config.yaml
n_head: 12
qk_norm: false
attn_scale: 0.125
optimizer: "muon_hyperball"
beta1: 0.95
decay_shape: "linear"
MLP neurons of a small language model. Each row is named by its layer, matrix (gate and up: input weights) and neuron, and shows model dimensions 208-335. Each number is 500 + 25 x the weight over its row's rms, rounded and kept within 0 to 999. Numbers have three digits each. A neuron's up and down rows have the sign that makes its largest values positive.
After each neuron's rows, "fires on" lists the tokens most often at its 100 highest values on Wikipedia text that the model never trained on.

L2.gate1054:506542497516497492513483506465532529470477524483503489472483488521486463510457512483489554488515523502531440514494519501518485544507448488504482476549521506463498545458491481461504468485565513463457506535519536476503485481564485501519484558516497525496538480459507528500483487486503487424529475497496468489500507506526532483483498519498500465477477476511511518484503467521461475549512
L2.up1054:493517519528504499519506466495477535510547482471498533472498510549546489469479465489465520509471502459459494496512505461499512560528470496486519514498534526481520523494526459496505526481470472500471478488518521490508464517499519502490511482513521533534489490495454527498487501448482464467460461503536435503547547481489524482473493524480503477482471456504512554470507490500433497498481
fires on: "\n", ")", " ===\n\n", "===\n\n", " ===\n", " ("

L2.gate1767:469490518523490493531513489516519505509470530521516529473483520527542530506475514451470515501520491532507532513481518489510504500541521545494450473514519507509455503509515443531525480521486489482523476509454533551497516521459481500513545462536496528459523490480487503488520497438451462442486505509486486469494473508532508445527475504572502569493516479495444496514502447454497479516537
L2.up1767:482504502497534499527467480495505525500502536510510473474475486522555514476444499454497522556506526516419518500528490480520513483493470512476463518458534474463485495514488477514540496481515495512485500515523493526528524509486513512490479476479520518525518506546508483477519504517494525474490499516500469531508502520461531479514500489506490518512532460493479499489485468468506472514511
fires on: " (", " [", "("

L2.gate602:533536482497559501496492493528491460472469481468463493505518465493512493463508476495555516487473504498500482477485483517509467454509511529520536512516460468518532480498508510486515500470485543457485507485469457522507536514483512498490511474455503509486502517537508485541500491533459494530497491535477521518450492517510483546521482478520468494550503489539517462504541475520540480522500
L2.up602:523504523473508518494481489547489506478497516555489518523507461513522481511475482537498510498495534519584505528514481538515501504510497485498508529466516496497478481498471462514494568491482513474479524494509488501509497484481499492546533511501490501485479531456489494491557562464490494537467440532492521472507504484456498485457512514491484538490524476512548503496485550482511502516486
fires on: " and"

L2.gate107:524492557472492540456523477536499488494457511513451497524504487507500482511504495510522473453480502462489491501543479465514493438524475506489508508489513509517513514489518461532488533536459547521470482490475501531482500504513500476466542508456489493506500492463471497549464480495492511483477531495448557509454512506482440471524546511459522501517470521502510522491510514502502522512500
L2.up107:500519498546498502486480525497483513524495472468514461507508490506516464476500495466446504525484487454532492544525514495517529483485532517482518472454488483513542527468512451488467502521506528514466527485479507507506500506456503475485492483522531535493476495479524507475520493440498445467483524469498529480527517471487478497454546527519530518484507512487505479562491513504508491485498
fires on: " of", " the", " "

L2.gate1450:468474519528502468491469496549464522522532497479493514533531466499514538546455508501490503505476532522528504511542484486456522487528501527518552524530501508516540501462497478525496543492452521454502500484542489450491473512490467489491536501512482490514515484483488473560479473482539466494484480523511536510497519537535556517472501476522503470508524487526518560485484491475509528504475
L2.up1450:475525494508482501552494530507514493501480526518494475492530514456529508461556510469486497516509499540456511508551486487501500532529485524463525453482535471530496524505459495489495498457521492528530504480492537461483466461472515519507535505524522493525462522482536486480473522505499484488471507487553498460582511511505505502491506496538516491528534561511449482506481509515532516464472
fires on: " |", " by", ")", " of", ":"

L2.gate306:471487508506499517487532486537503481515504501488529490491528526514511498523524502498467487563473457510463538503508498450486479516470496431500476471512483505497496477501536533554539493488495499511481473496519488470517506499495517472538526505494445500509485546476492546491480546481542498479464438483526481559475525489456501560495510480502431468547528509546518500486496555548495533511496
L2.up306:532494517457487538501459476488517484497532500476512443476528505528519476493501442512454529516521547490438531473485489460530467534540503525508529498507558495506496536493462493489521499526516490521511457525463481503509524484518517474507461485491509529513503503500489550515507482493477486514542515498522481505484522492526506534511504523541547482501550509478518491499514508533536478492482
fires on: " that", " |", " for", " be", " to"

L2.gate1879:506463499517514445528512493516478481505468481544503504497448540489522512527521490481552527473499542516504459507460497509482484486511543533532500470544527483503480469559452526526527502507452480511463512495496519500462549508516481488507546497510477499511516487519515467485505465503489485491502540488500484448491495523491481483485508461483495537522497504457478490508523487540522504480468
L2.up1879:498491499503544509536532456484475534526439486515461475503538477504486511499472487519494531515486529468491497494517472510510487532508538481473452487486510477491500475488544495501539523494519518507524512490524511457454504493519502517468502520496513504542517508485456429508490501498552494492487512517487487488471508476525508495515477465485522540506542479502520500478519524494549529510474
fires on: "s", " [", "[", "a", " ("

L2.gate765:551490474516511487465502508483531488501432442501508523553503512479516474466512528452476490492506486464507534488514522499474501453483520507474507496481514491489579517491493534489495499502507548499502471507473465505515463503530540509464521510511482492539492519512532475478528492468532493481513467478504519541537517483490475521526469520483467506535478474488501511558500498518483508433479
L2.up765:504492508513477516503530470509497459491480484430500476509450531481485454472497481469512549494498516480495483479524529472522510514503473470510528442486488502520489481542555483514536487457553520479481498518532474476500473487492533501474518517512483527511480497509489499552510498461465484530508473489506493520546508498506453477487540482499476500541507466498478523526561502533459456471501
fires on: " |", " in", " of", " to"

L2.gate1835:500501499514486468505504498511480483500501469494474497446478478448493497510510511503541495527517469483524486461539443534508461479471484518525494488504458533516506528519531490500476491517576481545492535490436500509529482466518501482494509509543539489505502486504524484514510536494484527442499497474481444497501487534511480519509510497474494491491516522483533515543532507490503502504517
L2.up1835:460525490488476516514518519497453484516514464486434489504516516480513476553521435569517520503450508511487490499515511471544455495486533477464421472502537491507514492482534511504481459497531486486515482530472504493485492504516514479481518518531508500485530519515516495523531540472535519487486507492489510523509494501563523484513502479466515507525551457488548580516499504480495480503502
fires on: " |", " (", " of", " –"

L2.gate455:523525506521496502505510475562501501499523483541495508485505559531517499529512463514532530536505519489495463458570511501510493507509545480477484480505545502458509508481535448500480493511521478492473458541493520495498503499513504490474472533539500514540473489528522502518494536502541514460485477535502503506554542498539465492521501507578500524527524508516499507491487512515516513480492
L2.up455:485509500500478435467514522536539456492510458545503518440476503495545495512481475527509494531505500509533466483500483517527473478503479495510519492546496474500512514491526506531474479513519454540481531581518498474500525495497487480503431482520454493535484505551501509537454526540502506468467522488483487489471461478543498478537507503480484520518553456518498487518529458464497480511505
fires on: " |", " (", "/"

L2.gate1969:538529495476518492503532491513538513516512481491517478511448469504521542527517517480480496496509514505521534494500468496524543495511546496471514486544506463521515481495491511475474497502492487535462571505484461541533514547494572467527528501502477507490483459507496464540505534493562497488460534502500498516524518514488516516487438488518542506488518512549489478486508479485473484489511
L2.up1969:516502554487536494500508511507516495483474479491499514524501466460493527532501480503519474470543507499494525531511482514530533516507482484548452500509475507516499527490505494482478470503484540496517511435509502480476452518483508519500476473483506483515491508475507466524499504440502519443480473489506540492525497504498497554475512506497489490525543495540482457514480504505475497482496
fires on: " of", " the", " to"

L2.gate646:524529516495486486459488498520529496469488481498539523504530513520517520515532497469503491482508515453467524521510495480537546479505499502555510500478520518524491521458483514491502480495504506528487484530482535578500499498516531473484536542522487524537451536514520528508431510502486523437481472546481531547495498495497484467506494541531469515553501466530515460511506547495490480487509
L2.up646:497479462499492506518510478467483491504471522538498479474504517494491514504531524522520493480515517476508549504519530459549552485509515494563510492502502419509515521475453513477518492553484532477504485540475563510487505472528563459516498476492499532473570505550503529494434468476484495442524475501494560506452512484487521467514531508500469514487477488536476491517542525516498483509491
fires on: " ", "\n", "\n\n", " Switzerland"

L2.gate182:470513520487487519489505512491538492502489548534472476458481488484503529489493495495519548466517514460451446514510490504542453491491478514461497519501490492520492538497527502495516522496524547492550546508466516492531509490478457536518437498479497467476509519497529518487539440505504520521497514563508503492441502486517506493496476496482493489517531484459521465514571506551541511521465
L2.up182:501501472494468497469441500488549534512530504513555516507472526499507493493506464519516502488502545501503478537496484511493451489477501519502478545522488488453452476491489472469503489504492469476490527499540517552508484481498455526528524485457499507517518486487506510484535488534502445480503472506559475499462489557540505480511466503522550535551489466492463520516523503474519493514502
fires on: " of"

L2.gate1001:485490528483505487506485542497494499476506493500496503455536511495500483559535495537493495528491467484507446499468445501547457499487474494458468496542532510498521522503485534495470494503527479506495509542485531471503493501522474514511522496515525497508499473531510513515530481485516519440465499476476480495501446454530504487509511512501481484538483492494514471492432519472491485514495
L2.up1001:510515503529499462556505504497503509524483479478493513508520461482501537483558472528487524498478508483527462466525514525529479506543510495517501467542476498478500525521500451491485481507538494435483459504488496513504529448501477542524504502497521549489538483512504499498475470456506508539494507501453474498515434504484486546490496521492518545486554509519511495510468479460466473483470
fires on: " (", " and", " |", "\"", " was", " International"

L2.gate1361:458487437456460491518501454490521463523495521493498436476479509465539471539490472483524490471484503521470487475543453492569547437470502556452506485485528526511504468520498485476480453476517519519512502525517483513489466539473496522479527495520466521529484462475461508473485519473500498543550527512540496486499497505466526482462514451453530544465502489508509529478476503534494476517497
L2.up1361:490480521492464454522486485503458476518502505493492501450512451464473501497440486514537502471521499518537497507495522484446563488481479493489503497440481501485512492533446493498556528522464503542499504474528467482491519474498459496521510487475530474542509508472474523469470476521474516495494506511504497511512515477516536483493523491558490517463455491470505539542482512552499525537519
fires on: " of", " by", " from", " ", " two", "ik"

L2.gate212:488493509465525508481512469465497479484532506583486456540520481525480466471503480505525464479485480530509462520478489476518510468500488540467505489488507501510458478501528527526464520495456502504489513463458497511501514460456482508522480470474470458531487449490511469523477488524470462476499542470491515469508500482504482485503501489514510481513471436475488496519478511485493516520499
L2.up212:488476519428484510458545496522481476492514509538425482484488460498532476514483494506535482510530495558507481514501502501505486473477500522463456504510511519506433482473495481493526478491481502513492480522451483511487534482478505511499521516492522509489475503490500504551532495519470465520498500502480520519488541524508446493511514485489542479501497443491479471515526557499516544494486
fires on: " and", " &", "'s", " Island", ","

L2.gate1254:528522523482509502534500487501504485495516551563449528478499475503501560495486490468476513486490501518465508485468506498524520506520522474455487474482525519518494552483516486499484447491507541495507507466463471515480524533462478486498493476506496512487470496492461515510489501528511521491456548497471500511498482518516538509468467500491582523464516564543504463537473518526471507448525
L2.up1254:530540480505531479493530484516500477520509553484480478478502435484510496515489505475525546459493519506503489490487540516531518477460530505486480489494543484535439565472465500502514505464478497501459508546538462452491497531479451480479488498478487479532506517505487530521479478513506469450480515512481521496484469538500514497483447531514524499450516557514531492500485486491478488493512
fires on: ".", ":", "-", " name"

L2.gate1751:489482473482477518520506517489493489529474519512454488493476444535491543508503486546457479539498496455522524504510515511493486507525512479509514463463490544499490513506469500475479484512519503531467495505499518493512487509474499492527505491470552489528492506537482476556525502490475497527495506500473539491489497511445495525536522519525521473454429498526491491507476490470477508500483
L2.up1751:474479492522497501484521519528485515497499519499472514509481479472494495505521487502490479497479487471533505486494507482450460528491522492511485520503489524528463512529481482488513500502481519544505476560526493482491454536480490545475539480484526537497507518497515501503517535440466498437457522540530478502524444537476528542507543515541523479475488455521457503463430492493474477495462
fires on: " as", ";"

L2.gate62:468508491517561487545516516491454527543449540497491505527543463520469518503537444489490514473511492474483510497514466502501492459507516468462480542495499496488517489487502509487497509474498490492495508527545473477492498525515542447477525519490474447552490468518537478550527504474510505519494498481497512501528501524475500528544544513497457490533522492524514511510524462526488485519526
L2.up62:515505509502500498478499492454532512480531533445505497506475544514476526482464515521461500503496503528532482478528519497523471519544483485485490504477493501471509483482527509520480488518490545496502518523501527503456495485537528464522481527552511486504504487499520485531479527520521490541500508499513493425501519531487481501481489472458524518498509492456498486489486479567422566489513
fires on: " with", " |", " to", "|---|---|---|---|---|\n", "ally"

L2.gate710:471520544510527508486487489495515490474499525521493524493499549525525489504510492489499513490480498483481466453532475488491477481481471532533511470505485504496523492467517510450498485449512499534512486496486520502530476516521520483480495523510505530495446492483520540460527468500499504493498448492496495488481499517479462516481532509532465509527554486511502489487453523572557495493531
L2.up710:483490517558506515453485504470487480498478503492516547462472495520500479498514474463451555464499494522468466457498475502483479502477482490523524514509497505468498514495511504479470489457543505539516495501503485520472492529560484541509515492521547513450505508476457482503533485531508483496476493490477486465477489543493484526500503521487496536502526519493500515468522479482504512491488
fires on: " of", " in", " and", " to", ","

L2.gate1833:541562515505541493498507530527533483490547500446496494514499503465476511498505526496481505471539478532498498507581472488491525495510451484473510535472512469504474480527463490500465476511541445527535504520497526518509503556521485522479517468503542491471488507470538514533558512497493534521447529551479483518526505459495502502520532443521526516514495486531474449496489525467472495519507
L2.up1833:497504514489510483511488526534511490495476498520480467521516527500523483459514473492491474491519519507483499492532529481522470502492519501517502473483459532463442479529458490484497506516489481533479519500438529464525488499531457508579537511470488515506489472507467479486540469493490505504467466523503511478517483478464535464476493487474473520501523516504545493490555470488528471487513
fires on: "-", " ", "k"

L2.gate1345:502519493457498527483526522508493516509522482497505509488462489506460531559505516459460470514498511496490486502511493490536488536528513509493519492442496498466531511540484502476510537496507500506555490530544533510490449494498552476495514505496501498551527504508509491499491486532497516508495516482549466491539504510417520489472520520480505484491510440466489472557522517507482482514498
L2.up1345:442440508496524473461571520497463502483484472526504489449514508462503529506502483508464483518447508465465549484511523501493493558513476506504520465493492517503497503499480511501526492518462485479490504491524540497499455474508615495524492463506512520489528462548513500518499493513510513494513499524449503538508534531496499532533545527503487510549495477456535472490515516502508477465484
fires on: ";", ".;"

L2.gate1937:532530497498455532491477519489504481518450496471511493523495483447494447552500495490470465494532492479441481488507502477504514519521520493546414475470490526479471510476524537519537498503524510509510504523479481517496480513479504495523458495518509528526463512483512507473509493502512507477477509484488469454502523525488469440500583506470479541544490506531501486535506517507502506512507
L2.up1937:527473508514445509518450533498502493538520508516505477471499517481496436505501514491578497477508490471496493438501535492480497516485468544513427479533499515509462529513489503519501484473493485499539515481485504480547474484455531509496502489466498494498498537520523507494508521484489485485471494501468443475524508531507510500525538538508518501541525440516463510540504515462480492525459
fires on: " |", ";", " "

L2.gate1050:466530513500544535499493505513494500520548522505535513480481459472452515519525504517525515492519539505513499530507496502556494522495474540486470480494499502504513493477521446484461528500506492500473511471499494488483484468535496523497486522501472470518496518485505502529503484448443538498467528475452510511528483474509488506464473536468501527487528538485532482502512500473495521489493
L2.up1050:517482515537540492507502494510498530521531522524465512506472436484535507526493462495507478524514468539512516483507490518547477528468509556484538476486511517479548513520510431440459517472512521560495500476504489459496479478499495504520508507476453540488502480510485527495486459484485511507468519485488532485534468531500512522482529450475509516481496487474551507518522542470491510482491
fires on: " to", " (", " ", " for", "(s", " of"

L2.gate1501:498498471496506464485512489497496548453488484443501482510464542522508587518523525439502518482491530489506519496517502462500468561532510485460478487452509457470497480502471504500518470460488508496509512440486523490501528518476480483515535493486512509509527486505526513530498526479513487479460493495506514522512508484538532535469505521475504453495489520477501494485474507448507476499504
L2.up1501:520511496511487505468496502515488478489522522550514478483514540480525508480512480512534539489511509478536509541495464475511546459495490507497481482510439485463508538503518491526542542497539484505535521490533491472431499484483479490497497527485454506519518480514522501529494544484510472521505508525502509501536511488514489511520539484498508552522503466499477559503522469538518507469506
fires on: " of", " |", " statistics", " record", " Original", " de"

L2.gate1330:489501508511467535462541479478502531475501538516477495526496489497503491532466515468457536522536492507505474558468538501491493528513465504499469511478514518518447472530530518517480448496487489499553493474526484517500496489480479500534488469459526497517450513528479503524465532482490521492481571511527509528505456522484496497577498470459455508473470529509481507490438454482491506506531
L2.up1330:543468477533449541496528472497500476472492515516470489485503487503486526514476491511447517527521529496503496542436480457488476482527501490535479483499502526472476519544508545495453465508449525489517503455500507493497527466549481476501481466509529531510485492544512502513451492503494464481464489563509499532522469532510509514560523497500509544497443459548472554499441499497504477514528
fires on: " After", " When", " By", " During"

L2.gate828:519511502468480477497528535452486525537499517472560507502528588512477504502495515463503513509495433497514514521507482496470461499524497501544561471471492467469515502500506516554471535546465489516551494504483460495487482515473492464519512530461490404532511528472511489511523478496464486531474504550486508491529475507509487523463515498499491529531514485530505500506461506458474527474532
L2.up828:488526500520507462447455496463522502459477512507478508483518509466476522491480477452501510538521481530507485495506483469510461524479508512490500480503522525517499431510517491479547482497522523502473483554509487527478479482552575486515524455501503533466474461496499521494524515533478499541470525484470475493547503487497519572514498478482478486512500461499479525519475474539502458504510
fires on: " the", " |", "'s", " place", " in", " In"

L2.gate966:512533517523511466540491466540540497529516513489465531475484479546518488475511458510507523463490478456542529502484465487465500513527484492493541494491475512466534493531532498528499505481506530504514444507492467519495492482476519459507510527478510470511469474495499501507547527460468501472499477492452483518538497463519523470473502435498496501516479452505525519506507510496520480506504
L2.up966:508498583478515475508512503489494512521490477499498525443522461513497450522485485507501490520508475554488507488499514518510498499468514500498488489468507503504501506498516481455486527504496545493512486492477463471490439485529544507513498468502502497469460498509494458468538538478476513478448480494508493513517518529542494489484475481503499515539507512530477488476477492527481481512510
fires on: " in", " of", " the", " to", " area"

L2.gate1523:507480483505530488563511474505521483487524484489460531512536507527473503531497472497487489514507518490517507504477508478525434467474518526545532507508527473528497484544491512509496472493467524487488489508478541507498512520538457558553482495439454486517491499468490533480495436488525500537503508517488490463498491506494483475495522482480518494526509482483538501522518484512487502535502
L2.up1523:489495465477481497507554493465489558457515483459525498482504499500481532496479482486489517514488499508460535491471491524491502534514523466543482472520502486528533481475493533506546479504493492453516503450491560532503524507548497521517474463522494483484502492557466497510492487484487489481525464474503500487492493504472512484503510455533479469500502480494530477545550443544473524516539
fires on: ",", "st", " ", "rd", "th", "),"

L2.gate1246:506488490489498514460470514501502473512532512489500523478553510501552477491468504499462506507542503496517485522459526503499495500481488470513498467485510495470471493499507515469453479554525520523526453541485505497514514519509503482552545482495460456483447463491513538458480530520514434499475553543559462510436509461543502528482529435475515509486505508501479454495485527498527527554535
L2.up1246:511489529481485501506509528465527544512492546522468537521541507502481473523493472518477517495521501499521477489447510483506493473504506503513530486544507488500500488490489468475508515503494510530535500511462479443478472532529487488501536494487463499484530464484531537477537505462515453497457480519501502512460506501508481554455493472543479536460527527524520472509484538512473476517504
fires on: " for", " which", " that", " to", " in", " a"

L2.gate864:507503529477503473454489517512510524499516492465510484541492478507497523466522485491533530528503460467491492507461479485532491507488520493508498499466491471514500500483435516450486542507516513468492542548432502512553539511503513525497489461506496526508505497524498524520471467547483503519495558497516488512470417504505520459542492498506494475517522492487512503520464539468510536507484
L2.up864:486509520462473511445506523479475527460516481490482504445554507471471454501452512506550534494510480501523481487504524490488498486507499508466548538492509496497533525521483498491483517537532542473512505542487515524513532538543497508526477473548508518467510506491496507559491505515489515486468489524553443527505446535500496525516496520473503459466548494481529507523468529471472513497503
fires on: "\"", " ", " (", " of", "2"

L2.gate1821:475491518475498494480506503490507459467485518523468484447552532504508511487491531469527456503515540471485506500537483494487501526496485472500506549470478487511476514504531502472507532511483509500487528551468494445478528491458518488469459553525497494498514492539498485505527504492470529524470496515475488513487548497504457514492541463493515539541492481545489497510531543471490544445519
L2.up1821:503528549512497497517522524476551432501525542517498497459527531472463502500477502520491467515534514524494548484534507533530494483524509517498507511503466480506505453503503485501538574488470485477482490525497488500503498504479483488504516563517501512497500480489487509465505510478500540530486465555491493479469495513490485491477529499499502504546474473580464462515527541500486506515485
fires on: " and", " or", "/", "il", "ș"

L2.gate630:488559478499485478439516560515515497487574553498539519493470463525528505520471481534505531516501474483522527474539480504473497496497448548456536501550495446551527474526497438505475487491490458488474502488493485476497489516497464502461496503479477521511506471479523499511542514434469485532490491537514501467522483493521493506488538510475509478494512472486505517550494492505507510476484
L2.up630:502524474463529460482530457505510516485533483432473505477459473466506479480487482543489487475534485517468493507516488435506475491472474509488509496458500442467554523525473487496550472479461485540524521501510539519508511493504517501505511470493482522518483529517488466435511469513466528500501523534518505508493508528503541484535548529465527485449509504524509519486490506538465512515473
fires on: " |", " ", "."

L2.gate1558:506507536460538488450494499525469488452484456474514505475525480508443468540532470495540488472480498460557439487522491527494492492505523532497485512526517503481499482495524491498490497503508500506512454491477449488542559483522509480487461519495503492504485491500510509514493568521529504502475543479467485542529505541492505483536465480473506468496518499524497491528478524510514486496480
L2.up1558:490459520490494490457471515523475521487506436482537529464498501501495488510534506490530531525465482475542488493481499528507463515505536510515483469493590503482505509492488492519534529497543510504523507542466472517542518506460490471497502498504488496523538512462520478545449525507506494479517518521471465519517474515522465461505442512520543468494492502472515507553485497466540513510536
fires on: " |", "\"", " (", ":"

L2.gate1695:529550528514519505512525503517542539509446537492489448491452474491520504514521555513496515484450518453488500502500464529502502481479498494491518544505537520518506538485478506484468591510499475486479482506473472516497466502461486543508492524485526496532469441460576474531538520474540501488485445506482510532500522506545536524487510490491518512485526496505501504500492496490488502537517
L2.up1695:527521502474508481505519515475567511519484495469519503441511460482514479518523515526469525521477506492526530496482478512537482510530485458493477501475470484483481503454522494487461464559524494498511500512502454532504511538477480517504487489468518532510471517503488522528556548504524487494531428485445493493495514532486494510520519472509516514487514496477506478496494499508479511512516
fires on: " |", " of", " Total"

L2.gate1802:513518476509498467507536514467524521482522517473503522498456502512494488490529495524474473462522517472506512513497478466497509489467492516523515450511568509520483445498475504521468506530468513475490475529475494508499509506498507505502483469557518508506494503510503482525501470496500476613474526482482486469512462509493508519454526484477492487527544476497505484485528515523527483458522
L2.up1802:478457478511510489489511529501522487503483533515464462507432517517496510514505501505472493443505504523510500528518487495486531502435507525500519513479600531537502473516510512493494478523495483499442499508507501478512526457545501465495482502544457503520510493513496479564506480472504489473479501512528510504524500447491475524494518503486478505514523525512525509449514526501490505520486
fires on: ".\n\n", "-", " as", "."

L2.gate1443:534482512528492507519483518495523531520534522495446498508493500503474525495473442495493521490445492501511501508531443514496486456500463507509520505464535536453478519477504495541464504500482523517512451476504525539481452458499492478468485502517521488532475555485472526477438516555540529538493533446510476522516541503486469511572498507514465460477461480482489492507499481492511533532541
L2.up1443:515500486493486532477495546513497493557497492511464520507528453492455506470516528472471530527522492484507512476518487530505487497469518500434476479446507463527481495539511504538492513555510502470488520494485512478460498505485491485484501489500508441485459479542509493498495497485500484554520474502499522499550542511482443475489483498528466505539462484456473468460485483528530519485513
fires on: ",", " of", " Some", "==\n", "The", " where"

L2.gate1984:480543468542506459549498479515512555539522519480529524492523494518489520517490477496492474500524475519485520498515495458519485505508498510558488450481484456498519477499479493518473504506501471481521511531462534531497530504484514511484545510478475463489490495537517530521490482458499506505481510493534559472473496506508530475519536509514493496530529468510484461527476509474535497586513
L2.up1984:481507430525520499547491491506485558525492493502525466541526499505503510512493499530488490481519490542524527491475543459561525462503498482545516475472527483488493492532476521463487535449472524474543486496486530516514491531498475548543524488507494463506513488515523518508529487494490519493501527512537486424487475489488476474470500528539525537509476479494509516528501463487484488526538
fires on: ",", " ", "19", "),"

L2.gate1527:511507505531511474527502501496511513532529503470495476508515490495455473473455467482463461490503514507470529491510511468529455499505527501553515485477559466487472516557466489486512486528541498498481503515482502517549492446563538542532527512507519497524476512499495530467488491499503521495492511486525534463509469470537499490492493516549473491484516468516476482526547483470525526564513
L2.up1527:529547467545521485570487479533497516477538525518495522554531523491519483501485493505508505461535490505538518474510469448516483474478510523520513457499505528505519523518499524457512482515495497475528518496492538525520559456515510527529511495491476487512497483514510526508533448441509491455520475520516503470487514468530519488491517534504506498502520488540515499548489498466515480528477
fires on: ",", ";", "),"

L2.gate447:540484483474493519468498486520516549486519496507516516492507473463473517538492492548516484461503480453534487489471457510480507526445513481510546511501515462505535483467451539444480528499516475471533509495459465484522525526504468471468508458487475451531523496514535478559482515461511504521463519563493490518493499496524506535514502473456514466511526523494520510497510512489500493487486
L2.up447:501501477521485542535480479495507487448507477477495477504504486501488561521508552558511511510521488542575485459545483489449494505480548454485520489492484437509541492473481543500489509488476479523543513501476442494509508513525542477464541462522495463515520483494531483526497505435528518536480511518522484479541512497502530539545514506494502494529544480476492513460524516472489516496553
fires on: " \"", "-", ":"

L2.gate961:485497500459508552521500486532515462500495547531501476476528496519529523498498524499508485472503496522497448524463471477467502513491544484517479442484522518489468510475481523469473477492445485521458485541505492537485487529526477492500504507508478463544498486503476526520490510484516444474470467491479528459516489524479492518488522486528479450519515514535542475513509527527488503500533
L2.up961:492489528505501516512487507527499493464524530512465524481481507472489473492496477448505554498450507538475469515475504506440477485498488482489465459496511522510468502451542502472482472510464510543528496507524521505452504510498468536509508524482490527534470453511541525479483491530495459479484483511527555515486500522522488475479479443501526517469475502515529493510507490514493551521511
fires on: ".", " than"

L2.gate824:487535522512511504507512519476487536497504507500534498455431514516512482533492464459511479509488469471521539542509496512478461547506475564496508487554462505523464515513529443519528519504507477535504539501500482497473504522510537456461545446531511475508460488495484515531527515511480515513496498510515486498504526504521496503461517538489497470532534491478475510466508478507463496496503
L2.up824:512505529500449518501539495472512521443524448485510482494446492529512528496518446504463439516485471463515512502497512516526504517519476487557525451549484488504525492507531502465513532464494510528519484490456489525483502503510477505532502485520512540487486515510506501533434464466493503522466478474501464522507503471492482533471545486517475511517511507500494523522497484511492505461461
fires on: " |", "|", "–", "6", "1", "20"

L2.gate1066:522480492504476503517521558521489545528524511504511550513471503460506512515471530506488507530483465524508513497535498495522512474509483520544534484512493489484528515464509510437505493463503463538508459479531481484470484515484497520504468501537504490532510530498500538547466517489491500523505535525499498530506521524486507509520511501472476499466514489492520507532499567519504534552542
L2.up1066:524457509493475512529538542510460569526542506527526542529488502469503529493468495482513496523516481514475517492533502499531489493486518509555500469517498472499517497495511551463512488452486470508509472487541467492488485492482485522511485502507511499522513535494519553537475484471487491546477542490541484525497511495488495509532499501479468491462528486492488510511500544529508488535545
fires on: " of", " and", " Length", ":"

L2.gate100:478500469505493535528504485495516533504499497518480468459441530472499484489482467553483432502482483482475487490488497508514478514476495478495557484518507509477495484502476470485502528429504502512501503502515501491481474499485494492502520487511463498437411460566517540526521518529535495523517505543541528500500527503513466481461506498510478492533563525519498478508446468528481524482514
L2.up100:469510494499513530526515482471508523521487504486513484452457544474498515508499510547502467524457481503501474483485511513498489534462498485509560486535488506477512480495464477468485542481491503520514523507481483491472504497479510479516521480513496477439411468538490503554496527518501503488522533552517521501534515497506470523480503464508484485524544536532518499522464447513481503494508
fires on: "–", "20", " by", "-A"

L2.gate1816:519530541540487502524496517514503476532468509513484483531502459518444496482469454474486499505505464494503474488494523469508523466501530457512535466501498475506490499569494516487481506511508560521510530493494498513507461502499504497494552494518478464531483489494444522501461508543495463521458521524505469507535489493509466476491535461467511518492451485517543463481495558519537509450456
L2.up1816:545540504569488495496472527510501506494506517491524442471487462474451503475512496484447529535480486483478505473496520510489516474507497501482528465517536490503508481479498531524483489513493522475492500540507500485496485484502500489495516505540475473481475524545485516532473516511473469519452523549469469483528467485530480477495541514482465503459486504556473516483490514486536494454506
fires on: ",", " family", " the", " of", " &"